Weights of a small GPT-style language model, trained from scratch on English Wikipedia.
Size: 13 layers, width 224, 4 heads of 64 (1 for keys and values), vocabulary 5719.
Training: a variant of Adam for these matrices, 157M tokens, 4792 steps.
MLP neurons of a small language model. Each row is named by its layer, matrix (gate and up: input weights) and neuron, and shows model dimensions 144-207. Each number is 50 + 12 x the weight over its row's rms, rounded and kept within 0 to 99. A neuron's up and down rows have the sign that makes its largest values positive.
Before each neuron's rows, "fires in" lists the words (lower case) most often at its 100 highest values on Wikipedia text that the model never trained on.

fires in: "used", "described", "monastir", "made"
L2.gate423:59 47 46 65 33 62 42 60 29 58 45 62 42 53 55 53 43 55 39 42 71 41 46 62 45 50 69 52 50 52 54 51 57 60 53 50 58 08 62 32 55 47 29 72 57 59 43 38 62 43 35 59 52 41 60 49 54 43 31 43 58 54 55 47
L2.up423:71 54 55 43 46 65 41 56 49 40 23 43 61 61 51 58 51 27 50 58 41 49 60 34 32 46 68 51 64 41 35 60 51 72 48 55 69 32 71 51 54 61 36 63 46 56 45 43 66 32 47 60 52 33 58 27 55 48 30 56 70 46 76 39

fires in: "an", "want", "another"
L10.gate551:57 77 62 43 75 47 40 47 75 55 38 41 53 33 84 50 40 58 14 49 41 54 68 37 30 35 18 45 60 43 51 43 22 54 54 32 49 78 53 60 51 45 46 46 54 49 54 50 41 51 51 56 78 45 48 43 37 31 57 39 48 53 55 65
L10.up551:41 57 67 56 40 42 60 27 48 64 47 67 51 35 59 63 46 55 70 41 71 70 61 47 63 44 35 40 34 32 63 42 62 55 45 25 55 64 40 32 44 67 44 59 44 63 59 45 47 53 42 47 50 51 42 51 49 44 63 84 48 51 45 52

fires in: "it", "there"
L9.gate229:49 62 64 44 30 51 59 21 64 71 54 46 68 29 64 39 33 62 60 28 21 39 35 40 35 47 45 70 62 40 40 53 26 31 62 51 40 59 53 59 64 43 55 48 48 47 56 48 38 28 42 51 39 45 40 48 51 33 52 47 70 49 48 37
L9.up229:55 42 37 50 50 37 25 39 61 59 42 32 54 38 66 58 48 52 64 64 65 29 57 34 49 53 44 54 74 45 19 40 47 35 49 32 53 34 38 47 38 40 43 64 31 84 47 67 44 49 50 46 30 46 38 29 46 44 46 45 47 66 57 47

fires in: "at", "1", "when"
L2.gate172:71 34 31 41 30 40 76 38 53 37 41 46 59 60 54 40 48 54 52 49 50 36 46 37 58 41 48 32 30 61 55 24 70 66 40 59 63 60 62 57 45 34 67 55 55 50 52 58 58 42 66 59 53 54 62 57 55 51 72 55 42 45 44 53
L2.up172:74 39 33 38 19 43 61 38 68 39 47 36 73 58 52 53 34 45 52 47 40 64 45 34 64 37 53 15 38 66 60 43 51 75 41 50 54 65 55 65 41 36 49 45 59 46 65 52 69 37 61 50 69 48 68 46 70 53 81 54 60 60 51 51

fires in: "would", "could", "did", "will", "does"
L5.gate224:65 35 47 32 51 42 42 30 60 41 63 07 67 33 64 60 34 54 70 39 41 38 45 64 24 41 60 68 58 38 33 54 40 36 49 49 38 49 60 73 48 59 51 43 34 34 44 49 58 47 61 59 61 37 84 50 61 46 52 68 63 37 73 41
L5.up224:46 66 33 44 58 32 55 37 34 52 52 52 50 70 41 57 44 51 43 52 38 47 61 53 44 46 66 58 53 61 76 70 34 66 54 46 39 53 45 66 45 57 50 63 58 40 51 42 50 46 51 32 32 35 63 43 48 67 72 53 51 67 24 52

fires in: "had", "have", "having", "has"
L4.gate213:49 29 59 51 60 40 60 42 77 51 28 62 50 20 47 45 52 42 51 39 52 68 58 44 25 60 70 45 42 43 52 52 41 54 55 57 74 43 25 50 50 32 55 64 46 61 54 39 62 43 32 55 51 64 49 42 32 68 73 38 58 46 56 49
L4.up213:45 48 51 34 76 36 49 52 61 64 30 64 50 25 47 51 57 57 54 40 34 60 54 61 29 51 71 38 48 37 45 69 45 42 40 54 42 57 36 50 28 54 64 47 37 47 37 38 72 65 42 32 53 32 71 48 43 48 60 51 54 42 36 58

fires in: "had", "has", "have", "first", "having"
L9.gate303:41 26 40 52 46 19 49 53 52 56 63 55 57 36 58 43 36 48 61 39 65 57 57 45 55 62 27 49 53 59 50 46 43 51 54 72 70 38 40 57 39 40 56 47 43 51 46 42 42 29 50 44 52 44 50 43 47 59 51 45 66 66 55 45
L9.up303:66 40 22 37 37 51 34 74 84 47 37 54 44 44 48 61 73 47 78 47 63 55 35 61 72 44 49 34 43 45 38 66 42 18 44 47 45 58 59 56 31 46 43 63 58 63 57 44 59 55 54 52 31 59 60 22 42 47 64 47 50 39 56 24

fires in: "series", "began", "architecture", "designed"
L2.gate15:54 36 56 38 27 49 49 41 77 49 47 61 40 50 47 45 49 60 44 52 43 38 65 52 54 57 41 39 33 43 56 68 51 56 77 35 63 40 64 59 56 50 53 43 37 70 62 40 52 29 53 68 23 32 46 60 66 47 35 40 40 45 53 51
L2.up15:35 63 51 46 40 29 40 57 46 58 49 37 44 68 26 41 38 66 63 53 61 57 62 60 58 48 53 61 42 50 70 48 62 37 54 49 33 54 53 50 38 42 40 34 33 56 35 38 54 37 45 57 40 43 55 39 49 47 41 56 47 70 37 49

fires in: "that", "when", "as", "if", "how"
L5.gate453:29 56 46 40 39 50 56 56 44 42 72 27 43 35 61 69 52 60 41 54 68 67 46 42 59 70 57 37 46 27 41 44 55 58 50 58 38 40 15 48 47 38 55 52 27 76 48 61 57 55 57 55 25 50 73 63 52 55 62 61 42 50 53 47
L5.up453:45 68 51 63 68 42 56 57 64 45 61 44 33 43 61 47 49 61 53 44 72 37 37 34 65 47 49 60 48 44 49 56 44 51 34 56 57 49 56 90 55 42 61 57 63 50 56 43 33 40 47 48 51 29 52 61 42 27 63 49 46 57 57 45

fires in: "only", "which", "each", "from", "every"
L6.gate130:29 54 40 45 57 53 34 68 67 55 52 40 43 56 43 43 60 51 50 40 51 35 41 37 53 49 53 52 62 42 57 35 77 59 44 44 50 49 46 46 61 41 35 46 52 48 36 51 43 51 46 57 49 54 42 49 41 66 44 53 51 44 44 36
L6.up130:21 64 53 44 46 62 42 55 51 72 44 67 36 60 41 45 54 51 53 46 51 38 41 24 57 61 59 49 45 29 50 50 67 58 45 49 56 65 64 58 53 36 45 55 63 65 36 34 60 35 60 47 52 50 64 54 69 40 65 54 46 52 39 49

fires in: "town", "city", "has", "wrote", "based"
L2.gate48:77 63 56 41 50 27 49 51 27 61 53 39 41 38 63 34 64 36 56 64 46 42 62 66 21 40 65 45 53 51 53 53 43 56 30 73 53 39 50 62 24 66 37 60 37 45 64 56 52 41 49 58 31 32 62 43 62 55 30 36 56 42 50 52
L2.up48:62 54 63 39 50 39 50 46 41 57 75 39 20 46 61 46 61 23 48 53 51 26 45 67 32 47 83 51 57 57 51 53 47 48 45 57 40 33 55 41 30 52 40 46 41 34 50 64 50 40 36 43 23 29 48 42 57 43 23 32 42 59 43 43

fires in: "can", "could", "may", "would", "will", "canal"
L6.gate221:68 43 43 59 64 54 80 43 66 52 39 30 64 38 42 36 31 57 50 51 46 49 40 59 32 53 66 46 62 56 41 49 26 44 25 69 33 47 52 54 59 57 43 68 47 62 61 56 39 49 43 55 54 43 43 72 38 49 68 48 56 52 57 65
L6.up221:48 49 38 21 66 28 53 59 42 72 33 41 42 47 66 12 59 57 50 55 44 40 63 69 42 61 61 38 63 50 58 45 46 62 24 60 36 52 53 52 66 72 52 37 48 40 54 46 43 55 42 39 50 53 57 35 43 40 67 63 64 51 45 47

fires in: "three", "five", "black", "all", "two"
L4.gate138:57 61 37 71 48 32 36 64 70 51 64 61 52 64 65 40 13 73 63 45 51 67 58 58 61 57 25 53 62 53 41 45 54 47 42 40 59 61 56 53 64 53 71 58 48 47 57 54 48 40 44 34 50 23 65 58 50 47 56 39 40 49 40 41
L4.up138:59 51 52 57 28 37 45 54 49 23 44 67 47 60 48 50 24 55 46 60 56 51 39 60 51 59 28 33 40 29 48 80 46 51 63 36 37 48 25 47 74 49 44 82 77 23 53 53 34 70 57 45 54 38 50 63 46 63 50 21 68 46 71 52

fires in: "that"
L4.gate119:48 49 34 27 43 32 55 33 61 26 34 36 69 49 58 47 53 53 44 33 69 60 35 56 67 48 30 55 39 43 45 55 54 44 49 51 53 46 32 47 59 79 45 57 49 67 55 45 50 69 44 60 36 40 46 35 37 54 29 59 76 50 47 53
L4.up119:37 65 53 55 70 47 71 49 31 56 43 62 38 66 58 49 29 35 19 49 52 36 44 51 29 72 37 31 46 52 51 39 39 56 66 50 47 46 44 52 27 60 53 79 65 74 62 57 41 34 64 64 51 63 42 50 54 36 68 57 38 31 58 64

fires in: "can", "would", "could", "do", "did", "will"
L4.gate134:55 66 46 40 66 45 48 53 61 71 52 37 72 43 46 50 46 53 52 43 26 57 47 58 44 47 61 52 81 48 53 42 37 46 49 78 59 49 26 65 50 64 43 50 52 49 74 48 60 41 88 61 49 70 71 35 55 48 46 49 65 42 76 59
L4.up134:61 69 65 41 56 64 66 38 55 46 30 55 54 48 37 36 29 49 63 57 57 36 52 47 44 59 64 42 64 67 51 41 31 33 32 63 47 51 48 75 66 63 54 58 54 53 57 50 48 50 64 51 54 52 47 53 38 50 37 48 36 60 50 53

fires in: "there", "public", "post", "software", "scientists"
L2.gate118:48 53 54 28 24 57 46 60 73 17 49 52 52 57 47 39 60 48 39 64 32 57 77 53 67 58 50 55 63 33 50 43 28 57 80 47 44 59 48 47 60 40 34 48 43 45 45 42 57 37 38 49 37 52 63 48 60 61 49 37 35 41 39 48
L2.up118:64 57 50 60 46 42 41 54 68 54 24 45 55 31 57 35 27 52 34 56 47 58 69 57 62 50 62 58 30 37 59 42 55 57 43 62 53 63 53 53 65 69 45 43 56 53 74 34 46 49 41 57 57 51 49 55 59 62 56 35 37 23 53 50

fires in: "take", "return", "back", "off", "took", "headquarters"
L2.gate434:37 50 35 34 55 56 49 32 48 41 46 64 61 50 48 46 41 54 42 47 55 64 68 70 60 56 63 36 42 65 59 41 66 54 68 49 42 75 35 45 30 32 53 27 52 54 59 45 68 47 45 43 40 61 51 79 47 40 47 53 55 50 48 33
L2.up434:43 47 48 53 55 58 68 55 48 30 45 50 51 58 37 64 53 40 37 59 46 59 47 44 54 51 19 61 28 51 45 50 47 64 63 42 65 61 36 53 65 43 53 40 39 48 69 37 56 43 47 62 50 57 63 63 57 51 45 58 58 49 68 53

fires in: "suzuki", "michael", "joseph", "peter", "david", "produce"
L2.gate10:63 52 55 42 54 36 77 61 52 54 32 63 53 54 76 67 67 59 63 44 64 58 58 35 32 56 50 33 52 47 24 57 59 50 44 39 45 32 56 63 26 46 49 53 56 44 38 44 30 48 45 57 58 54 55 60 66 39 83 44 51 52 58 49
L2.up10:39 26 44 38 58 59 41 65 21 28 48 56 47 55 54 38 51 69 47 45 62 51 68 54 59 59 40 58 36 70 72 62 49 44 50 38 44 40 58 53 54 50 57 56 49 25 58 33 52 58 34 34 42 55 23 54 62 52 47 70 42 53 49 65

fires in: "cup", "club", "tour", "championship", "games", "tournament"
L2.gate454:52 51 62 41 38 65 61 39 52 32 43 50 52 43 35 40 32 43 25 57 46 52 54 44 62 48 51 23 55 72 61 53 44 48 63 70 50 44 76 56 57 40 58 61 43 39 61 40 43 44 46 53 56 55 50 57 57 56 59 38 58 49 54 41
L2.up454:42 36 40 31 52 41 47 42 34 58 34 62 50 64 57 70 53 51 46 47 55 52 62 22 65 68 59 52 43 49 38 65 52 62 37 44 26 51 30 36 46 35 47 50 35 52 47 44 36 57 49 58 39 36 38 59 37 51 64 74 50 56 66 40

fires in: "n", "basis", "education", "baseball", "expressed", "expression"
L2.gate341:57 53 42 61 49 28 47 54 51 51 61 35 26 46 60 45 38 70 61 46 51 65 62 46 45 46 54 34 56 40 20 25 53 56 34 47 47 56 57 55 33 51 50 54 48 69 39 58 54 35 55 56 80 43 88 59 46 46 53 65 65 33 68 55
L2.up341:50 24 55 25 56 53 33 44 65 61 66 22 21 26 45 45 62 47 26 52 66 44 48 59 60 51 56 63 68 51 59 71 31 50 66 42 43 56 59 39 43 41 46 65 68 67 47 64 40 44 35 51 48 40 48 49 36 50 55 80 66 49 54 81

fires in: "one", "each", "some"
L6.gate491:48 47 56 63 55 47 46 58 54 53 79 44 29 48 52 22 24 65 57 39 49 79 59 61 53 55 30 40 45 34 30 30 45 44 26 44 79 66 53 26 57 55 45 39 39 54 31 40 54 43 70 58 82 40 34 56 41 73 63 65 45 58 56 56
L6.up491:22 38 45 47 45 33 45 38 63 76 52 66 18 60 46 16 48 48 31 51 45 63 43 32 63 57 54 76 50 31 55 66 71 49 39 55 66 58 44 54 50 56 40 52 71 59 56 40 52 41 76 42 59 50 47 40 49 45 59 70 64 53 55 36

fires in: "director", "president", "thomas", "candidate", "martin", "runner"
L2.gate174:68 46 65 33 30 48 61 38 35 47 47 56 52 52 65 57 31 43 40 46 52 66 62 58 60 58 47 46 15 61 40 39 54 43 39 45 57 38 48 33 59 31 47 50 29 43 68 55 45 80 59 37 48 71 35 37 37 34 55 55 46 57 46 55
L2.up174:72 29 62 57 32 42 59 34 62 64 39 66 65 36 57 57 50 49 43 51 49 74 50 59 62 49 47 48 21 50 29 46 49 54 40 58 56 42 60 47 44 41 52 38 38 54 69 37 53 67 68 45 42 63 52 43 63 44 59 61 58 55 50 47

fires in: "men", "women", "established", "children", "during"
L2.gate555:44 33 44 38 37 68 62 43 54 46 44 38 64 52 53 40 48 61 59 48 45 47 68 35 49 36 67 59 61 33 58 55 36 48 57 74 59 56 68 60 34 44 35 35 54 48 59 43 51 44 54 74 34 51 51 48 64 28 64 30 60 51 55 53
L2.up555:42 40 55 58 43 79 33 44 16 34 59 23 38 26 35 39 37 53 74 54 39 49 59 44 42 35 64 46 29 41 61 66 38 26 52 64 69 50 50 57 51 46 46 38 53 37 51 46 58 51 48 52 45 46 38 55 41 61 56 63 54 41 67 59

fires in: "win", "performance", "performed", "lived", "job", "sold"
L2.gate430:56 58 30 51 54 48 57 60 52 48 59 50 48 38 50 35 47 46 37 39 33 49 37 29 60 45 52 64 48 44 52 40 34 43 38 77 38 63 35 55 48 44 56 47 48 53 49 31 70 41 44 40 44 29 57 69 60 46 39 09 64 56 41 52
L2.up430:38 45 38 60 48 30 33 35 45 27 71 48 69 67 52 57 57 66 50 49 38 47 62 56 57 58 50 74 53 60 47 58 42 33 22 59 54 66 24 50 43 58 66 48 57 35 65 23 46 55 40 47 46 36 41 75 63 50 31 22 44 58 31 42

fires in: "no", "moore", "jr", "fra", "moon", "co"
L2.gate276:47 46 36 84 45 61 43 57 54 58 57 52 60 50 52 36 41 55 51 34 57 41 60 49 43 52 56 37 46 35 43 48 52 61 49 62 50 57 62 58 38 43 41 68 29 63 63 48 48 58 41 64 45 58 36 55 41 44 48 50 70 41 55 75
L2.up276:60 34 47 52 50 65 45 38 49 37 46 64 38 50 35 56 39 39 33 37 50 35 40 55 67 61 56 47 54 57 45 45 55 68 47 45 41 49 45 46 39 68 53 57 46 25 56 64 17 58 43 55 65 66 28 72 66 51 52 47 58 41 48 76

fires in: "had"
L2.gate136:46 50 50 47 75 37 50 47 44 60 60 56 56 44 21 40 64 60 52 48 62 64 56 37 25 56 46 53 73 60 65 50 54 61 52 46 43 60 34 72 54 57 55 59 53 66 36 75 80 49 45 39 72 36 68 48 49 66 47 36 71 36 45 44
L2.up136:43 42 50 51 82 30 52 41 43 63 71 45 48 44 39 53 51 70 39 54 74 48 62 46 33 68 54 64 58 71 74 46 54 53 54 40 29 61 35 63 52 52 46 60 62 67 36 82 63 48 51 32 55 32 70 35 56 52 51 42 54 40 50 47

fires in: "formats", "form", "format", "formation", "municipal", "formula"
L2.gate301:51 46 47 39 26 56 39 57 54 48 50 42 42 55 18 50 67 50 52 47 56 55 55 41 42 31 69 50 54 44 43 42 38 43 56 45 54 36 51 69 51 34 61 53 38 67 44 25 45 50 36 27 41 66 61 56 36 43 60 29 47 22 46 41
L2.up301:52 41 67 29 34 48 29 57 51 37 54 54 32 58 35 43 56 40 49 49 53 41 51 54 51 50 38 65 53 48 45 51 35 45 62 39 35 36 54 44 55 33 56 60 56 46 36 32 57 59 45 37 45 64 52 62 44 42 43 33 36 48 49 46

fires in: "when", "both", "also", "either", "sometimes", "often"
L5.gate468:58 55 36 39 45 43 34 66 55 55 33 33 50 61 44 50 58 75 56 38 28 38 34 43 50 44 58 23 38 46 36 38 44 48 40 58 58 34 45 58 55 60 40 53 53 52 65 37 51 49 57 57 67 45 62 60 54 45 58 38 48 38 37 51
L5.up468:53 42 52 52 56 42 64 47 53 54 55 66 44 74 36 31 47 45 68 65 52 24 63 34 76 51 29 52 41 48 42 58 50 44 30 48 50 68 62 55 60 58 46 59 52 48 75 46 69 44 46 61 74 50 52 63 41 79 55 34 54 47 46 36

fires in: "had", "his"
L2.gate73:68 55 55 54 60 30 36 48 65 76 58 52 30 45 39 58 37 39 61 44 48 25 47 36 46 61 48 50 85 54 59 37 53 62 45 46 60 65 52 51 34 34 48 48 49 57 51 35 47 59 48 52 50 40 42 45 66 58 65 50 54 30 46 45
L2.up73:63 56 63 35 66 46 62 54 42 65 67 55 32 48 32 54 52 41 34 53 23 30 26 43 53 59 51 48 87 53 49 32 54 55 51 51 52 63 40 48 45 46 58 50 62 46 38 60 46 63 52 41 66 34 35 35 55 52 52 65 43 46 57 55

fires in: "children", "women", "law", "public", "court", "students"
L2.gate361:51 73 33 54 56 44 31 46 58 57 54 37 40 42 51 38 41 68 46 65 47 60 67 53 32 45 72 50 60 48 42 75 15 52 63 48 39 54 58 55 51 64 28 44 40 39 55 45 50 33 60 75 51 44 45 71 50 56 60 40 35 30 41 53
L2.up361:56 63 39 47 56 32 36 44 46 48 59 22 48 27 44 38 36 51 55 66 26 53 61 45 30 51 60 44 63 57 42 48 25 51 62 60 41 59 48 57 51 56 27 50 40 36 58 42 56 46 35 52 62 37 51 73 47 52 54 33 26 52 45 55

fires in: "no", "her", "his", "my"
L5.gate206:48 48 55 34 46 46 73 33 36 70 37 40 50 51 65 47 54 58 39 37 46 55 26 19 55 45 58 47 62 60 42 52 39 79 64 60 68 65 58 64 57 51 54 26 51 49 64 44 50 51 57 58 46 42 47 42 44 47 61 38 48 51 33 59
L5.up206:42 48 65 50 49 44 59 39 56 49 56 55 54 38 56 54 30 75 43 54 44 37 27 28 56 39 42 38 43 50 57 59 22 56 46 47 40 49 33 56 58 54 36 33 50 56 45 75 69 52 40 62 53 45 46 42 43 50 62 32 29 64 46 17

fires in: "named", "title", "classification", "titled"
L2.gate511:49 52 25 39 37 53 43 58 45 55 40 52 51 49 51 51 54 61 53 63 24 36 56 52 44 52 50 56 31 30 38 59 28 69 47 54 54 44 62 82 54 65 53 62 66 45 55 38 64 23 59 71 31 59 34 47 68 31 40 59 39 29 53 47
L2.up511:36 61 70 37 45 81 60 44 31 39 49 67 60 45 59 45 67 33 43 43 48 32 45 55 55 47 36 62 30 29 54 62 57 29 64 36 58 46 61 42 43 42 51 62 65 28 37 48 76 72 48 60 45 61 50 45 56 61 44 65 54 69 59 55

fires in: "assembly", "member", "district", "division", "army", "party"
L2.gate287:38 57 18 36 58 35 56 49 40 38 70 51 43 49 34 58 43 46 66 59 50 58 35 56 29 38 55 45 46 54 27 58 30 50 53 42 63 47 54 51 49 74 51 63 34 33 55 55 46 52 42 68 67 44 53 65 45 55 49 45 59 44 43 56
L2.up287:29 47 21 31 52 22 56 48 24 46 70 51 32 53 38 54 34 37 53 52 40 47 32 61 38 46 55 56 42 58 38 50 35 45 57 35 64 50 56 46 70 62 46 62 49 31 57 64 48 63 36 68 70 44 50 45 50 42 43 50 48 51 62 56

fires in: "state", "public", "art", "court", "world"
L2.gate89:68 73 37 59 44 53 40 39 48 72 51 40 39 43 44 41 63 45 58 73 43 59 65 54 41 29 50 42 57 29 33 61 45 46 50 32 61 63 36 73 50 60 49 26 41 62 38 33 58 38 23 35 42 34 57 80 43 64 48 62 53 47 57 67
L2.up89:58 68 44 55 34 57 53 44 22 56 51 47 37 34 49 35 58 50 41 60 52 46 45 46 51 42 47 50 56 61 53 55 53 45 54 32 51 61 36 59 66 52 41 48 52 40 62 45 69 49 12 34 49 40 53 51 48 58 43 62 48 69 60 74

fires in: "no", "pos"
L2.gate208:50 56 49 53 57 66 53 48 56 72 42 60 80 60 34 53 28 43 55 56 17 66 40 33 41 61 56 47 31 35 35 33 54 57 60 67 60 57 36 66 52 56 50 57 29 58 71 47 51 75 53 49 53 65 49 72 54 57 35 52 63 38 49 44
L2.up208:49 63 58 57 57 75 61 46 42 59 47 59 64 56 37 51 32 52 56 46 34 42 40 29 47 68 45 55 26 47 49 30 49 51 61 60 67 57 33 47 51 43 39 73 36 48 72 48 53 89 48 38 49 68 43 59 64 55 23 54 46 47 54 56

fires in: "new", "west", "south", "east", "edinburgh", "north"
L9.gate295:31 42 43 39 38 42 37 54 43 42 32 62 52 44 56 26 49 52 50 50 46 73 35 60 52 49 52 43 45 52 61 56 77 59 59 56 43 63 64 61 53 40 56 49 58 54 63 42 70 29 44 58 51 47 50 39 25 41 67 61 70 40 47 47
L9.up295:33 40 47 42 47 63 59 49 29 31 53 53 43 31 52 38 59 59 30 51 25 81 54 61 45 45 49 64 53 65 61 53 59 54 71 50 62 63 68 49 44 50 74 32 62 40 46 38 71 29 37 40 73 40 55 43 45 60 37 66 34 42 55 56

fires in: "long", "streaming", "hard", "york", "singles", "silver"
L2.gate484:59 47 53 42 53 61 57 50 64 30 50 71 57 46 51 52 50 54 41 39 46 40 51 46 78 46 44 63 44 53 71 54 29 45 60 32 40 44 56 46 58 48 34 54 70 33 57 48 57 59 20 47 53 63 50 59 56 47 53 55 39 51 40 41
L2.up484:42 79 32 70 55 43 60 65 47 43 33 63 53 53 69 50 32 50 67 56 35 53 59 51 46 45 35 51 27 36 50 64 28 51 32 49 60 56 59 62 42 52 40 72 69 41 77 45 44 49 35 58 52 57 47 55 68 35 72 42 51 54 29 46

fires in: "there", "year", "therefore"
L10.gate447:65 53 58 69 42 61 52 61 52 68 51 45 55 06 59 31 54 50 46 38 74 42 45 49 54 50 73 49 66 37 24 39 23 59 49 49 41 66 49 72 43 52 54 36 41 54 42 44 58 35 47 52 41 62 64 54 77 51 87 58 65 49 57 54
L10.up447:53 67 62 42 37 39 43 43 55 60 69 63 31 52 41 48 44 56 40 33 65 59 52 60 44 55 38 62 55 59 47 52 42 57 78 45 44 55 74 35 48 42 53 62 43 69 56 26 51 45 53 33 42 64 31 48 34 35 31 37 64 40 65 61

fires in: "south", "west", "van", "peter", "great"
L2.gate128:41 37 44 44 57 71 48 48 56 54 45 64 66 61 55 48 49 41 43 58 44 60 30 53 39 48 36 43 22 46 52 32 55 44 52 58 39 56 58 65 58 33 48 56 42 35 51 41 51 60 73 49 59 68 36 68 32 43 59 61 42 30 46 52
L2.up128:34 42 43 30 64 66 42 26 39 39 55 43 62 61 76 43 48 51 43 38 33 51 66 54 44 55 20 41 44 57 59 29 65 39 61 45 24 57 53 50 47 37 52 55 48 32 54 46 55 43 77 48 52 56 43 42 43 41 68 67 40 53 42 44

fires in: "called", "form", "call", "hold", "follows", "formation"
L2.gate199:64 53 52 44 55 35 42 34 73 48 39 41 27 48 34 42 69 33 43 41 48 61 65 71 40 41 51 70 46 52 54 53 39 59 55 65 29 49 56 51 49 45 64 83 41 71 70 42 41 64 46 46 37 58 60 40 50 47 37 54 38 24 46 35
L2.up199:37 61 47 27 47 51 55 43 76 33 73 52 55 63 26 23 59 43 43 73 33 51 66 54 53 34 39 68 39 51 59 45 47 49 49 48 33 56 49 64 45 39 70 36 43 61 46 57 59 38 47 50 20 57 65 53 35 39 48 73 54 26 51 49

fires in: "place", "cup", "championship", "races"
L2.gate189:40 51 40 60 56 66 52 53 41 35 45 53 65 43 50 36 77 51 58 52 38 53 44 55 62 47 47 44 39 45 36 48 45 64 82 57 48 65 56 36 63 67 48 71 23 42 49 49 46 47 29 45 45 58 60 54 43 38 54 53 60 54 60 46
L2.up189:32 39 52 32 42 23 54 42 65 43 45 71 46 63 66 73 59 46 83 44 56 60 43 35 72 65 74 31 52 67 42 67 54 63 49 61 49 26 57 48 43 38 39 19 59 53 50 43 42 54 64 58 29 33 48 31 49 54 40 41 43 62 38 18

fires in: "los", "london", "la", "chicago", "paris", "bay"
L2.gate344:45 44 61 80 23 61 27 54 58 67 61 71 57 44 37 55 42 51 61 57 39 54 09 62 53 59 53 39 48 48 46 42 58 44 53 42 50 61 49 71 60 19 56 67 40 45 56 37 40 46 50 39 69 51 59 41 34 56 25 64 53 49 53 61
L2.up344:48 52 82 67 41 70 47 33 46 53 53 63 55 42 41 58 65 65 52 53 54 41 27 54 60 69 55 43 39 51 61 28 62 53 54 36 28 57 56 50 46 24 54 59 44 42 53 42 42 52 75 62 43 49 54 51 50 54 33 67 52 39 56 55

fires in: "one", "an"
L6.gate515:40 34 45 52 52 18 32 42 55 59 64 57 54 63 52 46 45 53 49 47 40 53 57 48 43 51 47 49 44 54 38 21 32 52 55 47 51 76 39 65 46 54 25 43 32 58 60 34 48 46 66 61 51 32 55 49 43 59 74 04 56 44 55 55
L6.up515:54 34 26 57 50 38 47 54 60 58 62 68 42 69 48 48 34 58 36 51 35 45 57 42 70 58 42 44 36 49 66 42 49 35 60 27 39 53 44 61 58 66 31 57 41 51 59 52 37 55 57 54 31 56 50 61 39 45 48 43 26 57 39 57

fires in: "management", "history", "security", "quality", "energy", "policy"
L2.gate121:46 60 44 67 34 39 47 43 68 39 36 31 65 36 52 59 61 63 60 49 32 57 36 41 47 39 68 55 42 53 51 60 67 80 51 56 61 49 48 57 29 52 48 44 54 53 47 28 58 17 61 65 32 27 53 29 73 69 60 57 50 39 53 71
L2.up121:35 57 49 54 39 43 57 45 62 34 51 40 53 53 54 66 60 63 57 52 30 49 32 49 65 53 57 60 42 48 63 60 70 56 58 44 54 44 40 42 37 49 49 38 76 49 44 47 54 28 53 51 50 26 39 27 61 68 55 56 19 50 33 68

fires in: "no", "f"
L2.gate564:28 37 65 46 48 54 50 45 71 68 31 54 60 48 42 24 52 44 52 50 49 47 33 43 32 64 45 33 36 58 44 73 61 58 43 68 54 21 34 63 52 55 59 53 45 47 49 57 63 67 53 74 28 57 48 62 37 72 46 39 47 64 53 70
L2.up564:25 50 66 38 35 55 70 48 64 58 42 71 50 47 50 36 44 66 52 31 54 41 46 37 52 71 37 37 35 54 49 50 51 56 58 45 58 31 54 58 36 38 47 57 57 66 42 48 61 70 56 66 46 50 47 63 35 49 37 44 34 80 54 76